Part of a small language model's weights.
Size: 17 layers, MLP 1216 SwiGLU.
Architecture: rotary positions, no biases in attention or MLP, untied embeddings.
Training: a variant of Muon for these matrices, 5080 steps.
MLP neurons of a small language model. Each row is named by its layer, matrix (down: output weights) and neuron, and shows model dimensions 298-447. Each number is 500 + 50 x the weight over its row's rms, rounded and kept within 0 to 999. Numbers have three digits each. A neuron's up and down rows have the sign that makes its largest values positive.
A block is one neuron, or neurons of one layer that tend to fire together. After each block is what it responds to, as a language model described it from the Wikipedia text at the highest values.

L13.down10:505498575400382526368465529505489465460533476476377564549493473484485523510561528520568377453527446512494519564472510568546523550517424538525445509513473491480489466456532467543529541647411514507624517501353408559496550537400477455487468601507507504460581507511527531468578510473533514507509535522432493507550452500498462587466542446419438449450447456553528518580552569452487536467526496473539545507477490577468486429527463602578487375498480507457457
L13.down145:494428438438466421456541486406452464488612429501470498433495473516509461660546471506471505461464524418476390541508460508525504552540531540439431473481505547554519441523538532467513453519464505534512475485462520474481467498486520668461435524462443642412467507498514416419524528521478498495557386455514551472508444571599563490511515478467541556411518470539467428426497386502479515465483505550459587531511492501465451470574480420511487473528515573561486
L13.down459:484538368510540445486534536473535472484529502517374572500456546501541468566437520500497462469524507446561421475574471460487485573472503457499444508503569501612493427559502507476638436440488518458540569505567456494461590591470485525524511458491473491292469617500522554453476506434536500501499547479513523439551475526573513427581410468422501551556484466435478447449509535473493544521435513578502513553513500550500413484461466499549445480479566572517451
L13.down527:490474470410465400563500502403477561403702578441496513558543433448526515532513431552516466477511574565493545470535418423565551429582464520546587513464418547569486529580496469540520475476484553489519463504468462477474464402531447505581473476539532468415549505478500416638491546533565378477517431470504529517461540492505539435485417474544507502521539497476503432482398579535486496567521506551519555499466536513506528524565511540437556450508485435502497
L13.down548:543390475466547475477443475476597488474568475485465422430602597460507586547463618479486529529508566479517459434512567567548555560469507503494519518404502497585511502418467536434413550519460493456493589623499476582458476467541479480501472527483464594540548465523567419523481499512434641491479567579460499519568525523516489667583496518480525487496535447578544523499519570516478510506500380481535485546472435604486514554525532519511447622560523507560494
L13.down552:489491539417475429537504433494456499565533603448485492397508493550445528511452542448559394475443520482478507511463482487535474443551372497448512451494567465442454447525514460529451491526544523484478536496506469508541464492509432489480454473500444448533561495534545520423505457429532626542488513482519535522500495493602483556469425460564458458522444484500439566515616499584527449532448477490623516531511512543460529535405461575503471554477481477478528
L13.down569:521469513486495498477517517446450566426451482493418485541470433520510563483555521458537461486523485544515498539538505571487542454546555536470424552570517377462465563514539487472431521440553488487438495478490506414500478462611447576506502449495457471524513521550480449464459429514524478441494399467536499496467585503531461384588516436545543525574503490506584434484481494511552541538478432437498600519503453455480467482474501464489457544418546498530544
L13.down669:432475499481504494445522539420583483404556464609545488441471465496499602526489405434526463490469483516363464442503446504487487515518568567461465490437477555506546564422511415500491585462435496536485554538509562476543423565475474604426476503531478448591491431432579460462530478522504519523520423560489479445522548531481438523478409444518508463484591485528494510463520406548544472592555507488502504553454444542438400517554471553516553427495457510471508
L13.down768:515463448484464512434463544521513447446582432533497516464501537557606448498482414614477502468481442590497526584469613499470570485582491545559548539419497551509436501515437487473526417540457514492528520491446467522462528555463485408473497486448580480553497500471524479491499473517523528493482451464534460487491498490614485582553516527498502474507569485477431603547558561579514501498540448485417491432438510547530492511511464528493502529463560520601560
L13.down789:422406580500424483440492420462402459565593576536526502535484498532483509500501475517530488602497561412458559457501463601577498506576542500498584494510531508598405489527510425579482496494443466527481477479498555555470512478569519479451572481534513499558522537533531427546511455381390508485477498435514498450525493506454496479615535579441421497426514498537484553630427571466441499489520504430486392487502546484503450448478481499474411535460447442438481
L13.down933:557531530537472508458497476491547427413523459572501525470420458456510492517502470491499474509559560487466480432543473547496541543531511538462443411498509525544459465502535584522494600487547475533500434459495523545517528508518486560483511471489459575509569487555446537460527552541476551513473527540495459549602601459590445420503497490447562465541531547599488589399614473514434474436526499474401459504573510539491480428549552427581429512468555541492620
L13.down956:436499386409441516534477610519455547543498504454484440537535540439474456473474498510555485452455524504564450397499460467526484572518387498460426560526469467452463555448566524574530446441474461539509585442481467529590550472474526413524495501499553577488508552516450437398596495482495526554524453467571450515445508503466472553611449503553459465488498434508519511548533501505543532495583540512471445546594521447509457457537513593477411493429488530500517
L13.down967:476451520537481503499520514562466545502533515599470548541541555547550484605577430444539539508474494415491496600528588494440483530531557416484444500460549529543496460479518509486548475416442588339481525482520568477466517606485444429509476492449484544426482488623462491462576443513473580498621478438510561440518517519471546455512443464562458554467519390521531451536538506519455411472436436616496456488492480480521414518567542527609510575378522505503441
L13.down980:484546474522539571602529531531436552489495458424470556490557569447446571608462457545524372489463598562533440545497538581438587517534523556473471522506491530479483450483466473529459557449549460430469442457458550557428424502577387524387389560527530565468440469522434554434542420515387558539563466509435515489469468536453445585433553549484396517555443472495468598426432369573494463526509457569478503429612442485549511544473467452495465511513492433533457
L13.down1039:509510557538483439516476480543512450516501490505459503540438471523500488558606513443535499497550513464549577493455398586607502492510476505615617468441505515518456429540615571421575526438476439490464474524472458526504457431484514621522555488544445493484483445492545515552457490503567459456555434522464549581429542477501526460437494580519416474496502467619496433528493495481473455513524513457480468496543479583510555582538461569608450604460528629508516
L13.down1101:497448568510533472428499486491522484466577548529489513491527414486452552541555574509490540482550536572439508493438442511543486465484433547570517576454576572465505508553433418467374439454438593536617480555565554518402381426581468444575474552505560495547428481477515481485453607538511445517571487410404576396537489473521460484503417516439563565494544486459414532594495445546580453485395414416573466514412555489609506430484529498504453490528461475501551
Description: The last dash of a |---| separator cell, or a blank-space cell, inside markdown-style Wikipedia tables, just before the closing pipe.

L2.down824:510477467560551506504554565393470551550496454471456433496497546455482466543466444413525559457497572516404543455494506548375487496503527549541433513549464499480518460557521449432497484541565489540480464528478448475490544580586531556525460443429485454415526487517508453414501510544493399495493504418555501460495543513497459489370554469580473595503546519411413497409543454404473449493442566403550598509549462417525421509461531431553547534479478590544459
Description: The finite verb right after a sentence's subject noun phrase, often a plural noun, such as were, are, have, became, plus paragraph breaks after headings or short definitions.

L9.down500:512451485440426412512504473518522544412529504469544536464430460550411494562477442542531573557502452523492493509504513490529473524506450537561507417483467470496551513611522476462488458579523495545415477490603462484465455414532463523584552574449547483487373486449487533554450630433474420509521534521396507515457525504473433447494526493417527493459539582415451601493473438527513563564515487465518539561449541460446485512497465520465487538454484589515559
L9.down783:510453428460440506530536519424464482461499465529539529455495580465480470491508489539535561495403433536443505501476436516485508529535522501507616503500468459597433532457513501506382452486501537515404444517507488554512523551514572530448473440447491491487541473372489529487402487502546426499433408490483441449466520405556530545473478463515425381565578572494526430466592561520515528445516468555486449510466485583534463499506476472481477543483459530584521
L9.down935:624380437529523496520591566514488502489465552361449545627541487455456454507519534553518461443609568533441489567423455449485524453451478464552467534502526591501608552580507574543401454528548519486459425446432527423514414512504510576530469463455537473546442440531518524570488543487577449473545545502563563514557482484512530472350505567531517543458498560540438376443481563504522527481478460518524508556636474460522394575429522467481562444458448420540506
L9.down977:502371501506598437422497542554547483521510448469577493466504460537372571527520365480496496538572527488542511447500515531446550458566537530519511450516499509643466450591469559561386454539493513523538453577535570509472507580564610521605504527485463536485442491513456412469512514520539473581544502484442443457494448572488550481507409503401498486518461518476503459598490505502505540429484513511575432542442492540528514439483487508460500651451433548465624
Description: Fires on the third dash of the "|---|" line under Markdown table headers, as in election or track-listing tables; also weakly on hyphens in dates and compounds, such as B-cell.

L9.down296:533508470455472442511511484438525571466436588531478401431470534453498560564542451564498522539478556515486570560485531513414491421553482452497479491526569465484544527547525560427458481485534501447412515589493475452547448450504427503531456490398478418593517415561557414501495485456423489575527548603522499487422444488431485552437464534542530463424532519432398494417465542544478492506427489523537471582396480549514505490491552499562436515555511496592486
L9.down489:562475533500492644543572471505558468474431483637568487551531393398471478435516521464471504541473512524591523481504585601544559501431500610431535495491479447615527556492477516455482434590521486480403533496470512550477495587518541534566489425483522551532559525459485475496505563545545408544463558459529507597553499502545467576550466449468508519513421521418447509506558493526494526430407396570600485455543543560495508491570502585427608499516536438491438
L9.down784:489465471481518496477476486472489482577456554417575566535526509450482490457505600547520438448521567517485566595462514412481516390424521534427527527557468469543518517482501448451497496501395513422516478593482502547513528551547376598592492504433476477519479473455539491407548475525449456542429472496527541606509440518467516483461486403519488589401448449490509487444444599484536421467381544428502491509481530519459427508590471545505540511467514456501453
L9.down908:467468514519471493526498498529504485568532532559531527482513512393501495543527617561516480484579499490479460489486513561521471517556498447626511472608533507482465468433530540439533461576481615503501582493416465461466534502560558559469503527516455428448535440557402515552442546521473444456475506464538545483527533520506563525507542495481490547565474404498518506390482541516527439507525505465459486486466597496524451528507535508581459510470467509518509
Description: Forms of "be" (was, were, be, being) right after a sentence's subject noun or pronoun, often before passive participles or predicates, e.g. "station was a", "city was captured".

L2.down42:500522490577469407477482500465584461534459454370460400458502555510506414494509551454533529500561531563500509497527461511581512476522458526571479489550466566496386425432488443372461533563445468517550535607471455454494516486511402530516451457500479390592484601567580498485508533498459438560491428579566546452485459489444456505436504477544522573452498414397410452518399492436452548472502518491412508458490588512485354454465515555502437512443462515476525
Description: Words that begin a noun phrase, mostly the articles a, an, and A (often opening a paragraph, table cell, or title), plus his and her, as in "An exchange" and "for his follow-up".

L13.down25:490463511570601475484539445526482546510481547549555497482444562441552452522492505456603540505479523546551506503520522437602487482508508450508508487501465552461525451517574444438463544486509543453619530517475515527457494523505454484492430478481489573497504541456536546521502470444566386548476511615477527469535558494453498556532463483515613512543554542572500483504507509466499509552499534496502495499455439570478598397494423489668481507470587561585595
L13.down62:464537509505478437495497499417507488534495439444436524475492376548443537521551492484482489474378422485543519517566545516465508525406537586538516539458479492493488567525588548447601552523537469442520479393441448553497499418521509481513459503564516504478482519503426475486445484508463406396420560477411521530480537606501514431484456497549566479476549494428424552524496530492496609532483522453526506603581515465449428509577522465462475514463459485559489
L13.down70:535564481487464536475525473529524450604628470540493460541503505438473412549528587531417514486482533518496464516542515406462504468527514497536552500520488492577578541334485493506510605544538519509586505574465488501593499440438390556474448535554526482455596450482512491523512496494502494510466461533503550491471490463460427482513597521512460572498591531538525550488480448391462515508566584486478548490489534409501448494503465499448472511501574388497465
L13.down77:541502535440470503548622534489538455433529584553470511503550531478441450522437506430555535459454505438527554597455538491506586495439475473517512453524565447511587533512474536417592476547548598622580554517510517443434538478536476439420471486530572524548498551479487511480538525458521472531476476415512483505574559541528581526584552524465452579459540487559533627517574506557520596521440591518448499442553519542584517505464562458525571474482496448491587
L13.down86:501520498418543464368444457494511537526499469504444509565461473328494594475414490509504450536531427538492469548453552453478518466450486439467479533515482480464500511546494482542512457472451550443516585521528443452483459542556537412470431527488510509589537570603549587545502523480439521493484503542493595539582494491438448518471549529450446477480463416443426523455488605478441531533459597427445526443555571443573401574466475519553451485533585450536494
L13.down172:544559547509457463481511535533589482485511486544591532470480541485449415490594558480576480460450525516503487517484578510407499486605537463508427522555481486484405482433673390562477490517479493619511476575483394542522642531497421419448404440545502508483504555479595495496391468489522582505447474466424444541429459497397456493416526442513462511442413483513523506542495476549552441419541434467505441523547518477514547482432472531484433500496467487500545
L13.down273:462484466372511385448440474512517602507416557497473458446474429527487496524470549498476556533545380560475501505517453477522494533507505513521493460453477477509504559502422424400505482517406498517467558506503494516506422548545504533512423572495524514379520450461533474487494535467450552439504526576488452552496521462459489463545424498560483523501449590443516476510489523507515491501499622563559558476412465482486502544539600574491440476482465461466525
L13.down382:383526515530478490462473465495470466482421471472486503522474535482540528438454451535543610582507550518482435621489488534523574495456480472469522511653550541494599529521507543480531480545637540569491469504468418441542561495472470396437583542489591483536562492507524528528501493509526505498553496405539429529498534568568557530458444459480558561527500446405550548483584560557413458469510534459472531536509493630499435476487410451508502466496372544389525
L13.down759:530529483457473453468577545436508530442479473562503488335480458522419532538572459494423565485440395450528369562539468467486497463551422555501516475472450499498537489511539529476524452581545476543520557509486490454503548471389406543489552488487579409763497435492542510431575414536457496511459519421506417490471519466517539585603465535527480535520490555430534457450459514483545432494576520597525473506442601486475458526393506416517505518392443557548537
L13.down774:586409489594502500491495496526513506486540509410480423599489481538532426500541599505484475528440470531497491503513514493585607471560461475497491525526405515479406483541427426477525531563448476528502502536518467532633470517616463553500515619552590474499411538488522517460498478486516520496511537483565482510580422583505402539578506490522563515511502615549479441544456490509481479452551532601582572447514452516473491471508533498495427436419457514549568
L13.down844:453548535556550502533493440506507376605527521563512469468488484546479468501464441451616429518566468411480480496467539488423532594483419503571570519489431550507417540613468532476578513471452471438453455468492484628523584424458512531512514478369495578576560464509483596605493429513495490504528549449513531513504536543406538525440537598536530549461514470414356489501587470509455579496506472476518494484540420492530551475489431508407487583466478450547533
L13.down901:518560416581535491496515428546514505463440461521499530515558483449488471524349497476499497534397520499492524568469514467468525596505469540466558410476516420561550520492554427529479492409511546552443470593393434418535483490488535529550638515520499477506552445521471472491520450501458491457458535481524447553505519476429512489487520469444534535507388577515401462533556558582429529578459455535496486578476410528485538517502453539608461533440428521489461
L13.down928:497515636429512486476328506511543514515455500498476408479545414513444494448488383491466535397490605460529495529520480575558510510476445431435449497489555483468510462496442460533575503470562499482419537496474488458622455495493442415431510538439410474498473521538481465500527510495566532519427527388503475453466560503530467523453432394485487499395509483508461434477481455462567475411535426522480548515460429471539551523449503548442537480521476511469506
L13.down975:481452550564370576526509476518504398447589465455503572576536435534479513478452579472524505469552496570499493392535508545441502512425474504494441451490609631433512577507561371558528556482505470495530567541495475503516595542524547403490479493427470495475539429482533506506511431516481562514526528477464428451459565525462555393560437479422436695491599498503406480597482471441554508539567583489605626494449560505512494596478538451537481530538433416502443
L13.down1015:445552524470578520527556584549589568588487475565449439449512496508492542475448542516458355501557525470422538476482385482545551581539487493530573498493581506581501433438467553483511510545488518427446505619541463504499515462537527416516456428480412465595465514510569481549470552570378509522449421547459431509545450478585497591458546470480463419425467567406412506455423571508482532524476475554514462487529484522585493595561531446442558501523469506425511
L13.down1153:574546479398505536480572506660507473505532444505460491471433514485550463560495522433405497493421539525461484567474448406473468545564499442531496481567562513494573469525472492588489469497473507446542516522437535465464568609533426545452432409569546471418466528615489544601457564440586515559438533402485505512466523513550551467548507508361503604423518546592518487410503431481436550511547533477502537518386509534515506434494475452580502412577543429430505
Description: Short tokens opening a new item, often followed by a period: "a" after commas or verbs, initials, abbreviations (p., Feat., pen.), numbers, opening quotes.

L13.down129:484467573397465453486536456531508545569431504493482485455494488406411504421493587425560396480483503548551461492498617496536496494415564474503378431462527477428470558518458474532491528484470479530517395482476421559536537536496530461468488449452538416517542509520457494526554462517557453521539619489456510454557516456494465451533465431439437465513487472487507540532554476542493569521577508486437519414452525449532441446414544459445521472469433572493542
L13.down174:481413512525604490446474466467440485496517467473527531517462455470504443590471470464491556510507568492428481463478529498489512517546506439511513480450489555470499432479572523543544562457436506534584410458637468397474463534410557401501570364558543543507514513479482515503481520499567518515552549505509463541541424472524495441519561476550442485528529463479532407503456598551564578531482453507548523543477502371572613516531492525527460523538477507572464
L13.down270:441526571430577530470567476499497508479549480549484493507556468511522564506551483497554490421403510548439499476513515541513369490524487390545430444547520570495543462489540512532477570513495541610449522572484448494563494611535412547385428540391500475428483488503461457452444434427560528470496457620575518464512495485465472495495528461433494453508453497530502495505500423467529502492503516440493505410494487559423492505457527428487545517535515408612563
L13.down381:444500496534505529466537557487492499469597552496545486472466512457478414470430532457442500483479471657456487474416506548512528496570475466518449450461484425487421557525502489553441479458516454507427497560567448479454426443540454474471453504486527553460514509463530530489517523397522527524476491528548600629545573550453476494527482403467516495457520527493545404513460401457481493575490510524477493476479509538556421512496531551522481430489458487408578
L13.down398:511450519550538502552515522495501509566598550467503527494494459537511490440478427510395523528511598485486555487465531420547545417419473383484578460500581519463516495474455567466505528424520490503541521445490488473524577539564436463570443426479610572389459435507480580554474497500473490592575470492538524584544526502560540567496464582555527482559537520573466574446512514522480533540514497575422510478488458476524482437384496513515430500600466470597493
L13.down402:384439467530436486475529373592546520547514516419520539456487480480477501445582467474449477461469516465534412567503473526533545491445544447530578488502550492517427455488583564465494502562525481470597503489552493531414538470539543503529454531531416534447564548488577467539495520545529471504555557503519470500494502467531628490474473520445540528468556482449504460504494552555541374519446487490487436564424524408468583429432552571479461436438489485501488
L13.down413:562461455481461458474561457500502547471517512468464516539492566434484580506474381497461528389505513506497467451475433520528478555531487517507411498481577411569481570520575494555474456550477604473454535611499451435487428517458512523486505384516493435407538500475480461497472497551463597512530425467461437477438505530474504597465499537472415562562489523549434452480485552469532467463539492579416506480388458351509518544555493435592479562507486456465531
L13.down423:468539527488507426504465487508485583459519564565533519454554525537551409558515493452435548475493583522507510564514490468526436468508501452506578481414472528477488590522506513504442549409460483444473554487468405533564537552487442496493465532456459537485527508448535464482513538422515504454467488455529570519516468496554454584456476522522522579500559468443492501391509488508526503418474535488459550469506525467536388403494472606521564548497488588503548
L13.down435:486485491456538456531465421443507485474500483497443454484446527486433436469478496513523519491537536453512495507421608477533476496497492510372475467444464486572452441432558451584490486533464511453468578496544473492440480489429486486511502506431455466479416458539492531480538593589503429443449514524450539560514351433493520522482491549435454475488477577483454493564491518484459505630538467637457591603521461438512527480579502555579463379507556560527472
L13.down474:463461525537477524470499549506443488510555432484538473506526535390502498549450429495424520459456540550542472444540524550473546477603548489509534476500552485577658491536514589446407521535488488532473525441451468436449480493512479575459600533415527554520568461516443476513546474516485487474469483533517571491508631505491428519555485508598572483558477449523476591451600574563519435438602534541555455535618537512533527429421450533472530506570464499537555
L13.down582:503491499477477404471538491529448593550442484475600521565593432550504543434497439481485499439395534499490560504508524511529461476497532495441458449568496461531420537458512520483420453526567516529572493569546529609497398461496570412606527433503560407482613526534470644465504401528470432580521547467505416510485557459510460420423478446509573443581521451482542463495568479551573554403515516482538543529499497612500489454452424537498509472502517446546524
L13.down686:459535515525602505549496538572500459441441464464563535469543569475492556450514560418546563603599499413532488518468478502560454488505473498491527448515523594492544548408460526514526510574481528447493525490561559484527454480528427499560492500545566452471453496599483577474459466489513447598407424516471528510442472564562596592512565450570520444509515426459471573460566510463491536557512473442550567476532425476418495515468560551474492604565510509577508
L13.down702:584499515460620546451646466475507557471493451447504490420487488511492411515395484519567412514476489483545460516524510455541517538495579570529445458513552575430428546540565507500510492439455503478497489451542556462452487463523479513455407552416472499400456496538519510494434533532490439502524436463526476420548532573492530523460479491441531448478473471460476549472498477521444485470467558502531412432436542566557498543449475454596496531524486376483490
L13.down788:512543490547532608567475503516595468597415562461516526484477487452466445433574409529619522445478486544428535604544464513436523365430502498513523518545425498473534448575468527440550400470500481581514500558459514476455437570495489526442465495514530478435527435504477470493516555531474504466458509484463461523461459516546569489526602475448538573518540521536531500441512432458509522543481507511590557506490510457506470494552508458510464504527543504508501
L13.down821:406558454435421465476508478494553474456493466578463460523492498478464507483433389445504588426491618459472445517502477485465473474476524457480479534480606585453537472417484543514434585516497463562464559559484476504591463562526512502407502503630483512385460496533553445533492574550532507514486495534449443456553437528537474421471525456485528454506497510483504541529562550559429459522503467494604485474487480483437571505526491541514606545477485519480595
L13.down1031:451558567473492586595506424499504477524473504504527505559525498476435511468447474536540567486526525446397464519494559581501481420461451526475599515508470477506508448452461490492499479474538466457591482518429527595488520570468486531524534511518629462539518512478457461454590504511534483569495581497535496572606558460485483447535527530410572599446519497561410560401387517556501405527447472494508375487449520524426544434532496604424501460567484531590461
Description: Final piece of a verb stem split by tokenization, just before a past-tense "d"/"ed"/"s" ending, as in ban-ne-d, mis-se-d, recalle-d, fire-d.

L13.down31:498518436476488466504516522506386497523541331516555493494466478450527567515490515520468519517564473567486511456496497491466519456481441563469529462560529510494541495415553508554562512441511475531536531576446457562416618481499451433495515472514530548593510457540538516501576540538456524426475434533428525515457468452520544465459607517501502501446470493414444512501552526483450459548347507487511511488476488560644447489528494490437616478500438401528435
L13.down108:484530581457579477508469543524528475501530508452415508477407497499420544433471496459558529562555485487549482493398571480523551470487508566555425487482543482497533571461523510442445430498423500555549528495390511598579522524487556410515503431480517497469498582546536495462480523597545509484454534449539515547468484504560507525507614602443598594443495589587385466458498526515469443529505549532530486463453420482533488493498416455553449469538480501560535
L13.down111:491534473466451566380557487513473480510495455479435508542615570505408502490541558508566478486509515505418509586468440398478547493436483483609532536465513481525453522393599427485475462558525488476462541526508495440474501494448480647478551474372487467559497508549560483501468471572622417503429570465506495549431559501571485528552588555466525565433502451506488535472457517498515554495465481449498545570527486510463582497406532554512542545458377479504419
L13.down315:539508503511545509534471435502499476594507469558460585505493482474480438466535579572563552478563460468617436510459480481523513603603559527474423536408482506447493463466533506532546534375396535510475482503522375491418521513448466458532486535475480519488514461603512420473520554607518533444566498533465513590560550545579446467537449452554445536445489479451557500537555601461387525493505556479462420515403482491538452554521461523509542553553619585547481
L13.down411:551437529506572495462478503555488492458488513499531474488476481518475490446536435511593524486513465471531470543488455471517535496489451481506518404533496538530514556412575536618453486501532436434531499596496600551574566545490542509470492534534520348501575436442520531426547527508480602507542512510505415542467432484444537429400518503575461518446506525508550651528411531540470481412446522475543474530494453431441526479483527543484564499510529478459522
L13.down416:500471489499522454471453519521506471552552549441523475508499504482535428553570494534519511435436534499525491541510581481477518435477520543544550536332461500494462528481572471492581424535539399453481515494542518473504452539564484490513542561492508514478465461527541484517537559540417548478467520505518441514433523463553332537476507488508517491487515520567512554433474396467551495525521404454528597387535501511562493531521526564495520565473569440600618
L13.down433:463444502457546469448419410499523456650465502573549422499544561556415478475628462512475512427524536517506528576463487501517531428531522513415481421480470510475451461366579563479437460471521540508464453506566569575543479462451544473383580523532522504471588528454540560460545538451556553499512597461564469479482481545478535541605500529509470522400498492501542538465528557521497547505457553491451488491515534415503513392515573455509470527463556480549403
L13.down553:502547515516519517410483556496578486504555494459448493465452448529545523447447501504483517522409546462521540517469461450435493530573458538519542609543545503503493493452559444507563514348547513480427563496559503473530484490597513580587538586530372423495410559527569503567563533528443532510378492539492508503460463494545537403552536488515518534585582473493497441471509515426510557604545487530498551466420377538446539452572470534519544505474484539459450
L13.down683:489512550372517415487535490484466536488490502529470443573474522433561474539456479433457534525442542521493482448466457529515594482564472530636526494557459466512488492499513489472482587513563525493469454424525435550497555495516480554464567505530481613546474537420502537554494571491409452486592488576510459487502526503466436365547563561526538492511453501498448569471511593492461543470478494438479492580455422451553549466485484530571511535484526611531546
L13.down721:461525522531483539534559564531515483513519554433531577562566542447485517469524441509550434441405495491416516514571483535513519540440516499538538602554534534554531487518488454426552534580552449496438574502515447533488553552458601536511466566413368526471439498506412489509524501547524519535471481494594494477551499341454570492521522416539501492492379565532558468546591439482582484400518507463572466587570514596563423526467470497521472571576498471501483
L13.down819:535499634539428544487534483490565532453490599472536547450470536511470533482524529525433447447442474472477463387559441519460509580407488525555475517392515526523495522496475489496533611559463552529486508519599591495511457452501481460486477492495482461705562490481507525530486481493636446487547573477512538576436498429480512476510504535470450477411564477365453562508462506505426525639547563503509456412491472541601467546467436493535463475530449553537506
L13.down943:460555419533498530513495471591500400471471483454560493505440510503456536487479615568550573455525535446517465478552490459512449534548518502529514496609406465452564486575481500420690442403484407424552431577446451478481429594442432422378554475476485576602475506560447498500578473618462518542531539518490431513488459480409557442493454474609531506548422510448485526443560455431530556597498472453455545522486576467534481419538571486512532587545494511513448
L13.down987:577462502458596506407513521522577509491502433569529507577516520517476517529520296491459488496530503533524526418502452494445530542513537515549491500488483483537520501497531456493496492527460622587450441510551596487570457428503501476565510487434486490480512533515480598465500527461481565451524662514509476481597513506471492459553481496477467625426471448488441529548481461513516515462496529530539484425507425551477525562523472411611606514500549495538536
L13.down1062:572544524469518455473458492440486447566405486516434468512522495547538462490524497493418514549595585481487477577422494445522534479543455533480411501528538454483546510429452534463480488443497546528377593547434511528488519567481454456573430518494479516586498502546527436513513565515491526518504550505509420425560512534460432429521473490582459526547569449532471605477522490426462579535455572560514538640525617532446555582484574505601438503524568512378525
L13.down1163:509462436474466505439402493454525493466498410494521651497527500457506485404494438569522461592474523523478450557564536480581489459539504575538525565534596529449517562484497421538524441571473542590471518518505433461514472517474480575549428582548474493509462528507587572470567518555488541511501466470458477508436520602516359448436381513516488498527501519510407540476507536519534460499401530519530571523518512516571517528563424503633532484591486464476539
L13.down1207:471499454466497508448500504505491428479521527450426450542504502484514465448407426510551451458511501499521451346383493513533543531565443489554418564446478468548510449415512543502409480485530502518461373549421574465513492601402495449565503531584625544436465527529418595426505453427513476499474452482452459492344509556477489487516542446496594475470477531421427433540451456444495470507525483405514526459495492464496513575486535473403509552536454562497508
Description: Main-clause verbs like was, is, were, became and as, right after a named person or pronoun subject in biographies and plot summaries.

L9.down88:390440500493552421483648421560427455443517603469501500468568422459528471375517571454464497570487452599471460570509487412443539515478449459499544561535513561497582471541532518390482530546467576540531535537524576498466442441605526474460451548448500452507641492523429530463502527539462469447474492561488489560400476595494510563523498550594447494445554550432526481476480547357486533456430544603463434639515506510466459513439427468466487458505458527502374
L9.down166:492505492431492415515664388560395601481468596506497464479673395488455408454528510515508474490412489523503482529477531482441508480554455495517482563499537542536597490575646544500432548586507408501471535537546486513455453517531495502473514450485507438465474525505449541543454467490476544457431560520571579556489503631501413537485496508507453545484482507423480509501416597450536495505427485556531476526425421450512482352518392397536526502510468552473503
L9.down312:634494554438499548486477482481554467482438481472480437450470469529585545484509535503530544426526438471582538517494589544547513427415477509418524520469459488474528532534412426563503507420467444480479469493561473488511585564428470424499534465448510560365453484456488483483595468482530543455455407557556520410567518471546469500542347432530560463406468522561463495495544368524515481498411545565561387494488573527432557530567561383421523488463513524465509
L9.down335:418486387416428454527590495539529510464522510572508541529505574394480479502455513452522496543458509596519501578535510561614555490470511472498534500510484554550493507459537512501474518476483483540559482576573406443475515545528558560559491510454569542569591515528555405484509559643520594481461418500513491539420549520490481569510486530561544450510472577518373508460466559442528613473527489538535380508539501488391586465476480455463547486516547533484443
Description: Partial verb stems right after a subject or relative pronoun, just before an inflection ending, such as en|able|d, cataly|ze|s, assist|ed.

L2.down1202:481483552552537589483497580517426461531544569508580576527567499438532508507481569500501550506486470476469458559427569434529474503427466442514468365450468454434472499594525526492589498527496429560555454541531488573519509540510492496614400478574517520515507479484414450425541497530421558555569443478520533412428549488542498485564467526548547480491467481505463547613494434530579463549448412457478510450393491489415519477484511502489508521459535570402579
Description: The first dash of the final cell in markdown table divider rows (|---|---|'-'--|), plus weak hits on sports words like scored, scoring, per game.

L9.down932:497432507492594483492518484522458427497484583444516508529450586414529521546542647598448471541456525495570553537489522491525563454503493454469563436562398481562528541462530408404490520379495495525536568505509347482493442621460496474503450418496518435361473464526500579489602523522470505447467477500427568508463543564505443516481543543458444494484510522536481555434437536431525529494545482489567480526557525543538486504499444502476560491487500580540537
L9.down974:492568482488544522401549536441511442537494447562504515485491449475476535455507549559533451475481450518507514541601552580536512508451621412520482566486557564497517486591495453450506478538534511508499519490492525529516482445525473520519420521515486428494558435460485605599501438517596535585512510487500498453510403437456480528546510428548479445508456444531498441438484545533526535478499441487468575544505549488444578577532554518533468435526535508532545
L9.down992:396519529428595535474547548531548492563506491512433435478515493492462538578479649477464446407525432538515507456522484508461433444546438500542482557522512550476491547538528442474401454518454496487498477582511550523462558540514583525515531486504535461530525523474471478519552555561479508492468415557548508433495441569557513494469509459641421539472487474551477504405509536539509556557612539538420529420552505535568509551504551474474521536491508494544529
L9.down1111:538521573445565416529609521372473575616499421397495460538464415434511475544469560465452501496528491472412521509564529514528515498552511552508622552498463447490471495555465503523529544495579493460530501426583518492578615451526478490493368506522501530460490467471428482438514462412476374547565501579545447600472427491435461449550482443519434555519439488462396580495574544447461449484459464565498512410487524486606524551518501513511539503549471512485484
Description: The article a/A as a separate word, mostly after prepositions or "there are", as in "only a few", "a total of", "as a whole".

L2.down516:572503581518478498526477488515532514537499542502487450549516466488403563556443494491453429600481609409467527492463579494485588431517487544505527575559424516499421494446496599513502601445479570530518488497438446456466495536521568573504482512504505531469610587495489565595477547569505501448498519472539522612482520491479446561486575472496452572476544459548575496535583526561475510495532553498494487508397486446563564494524560440484551560412500561359434
Description: Word stems, often verbs or verb-like nouns, that take a suffix or object next, e.g. request, require, emb(ark)ed, deliver(ed), nominated.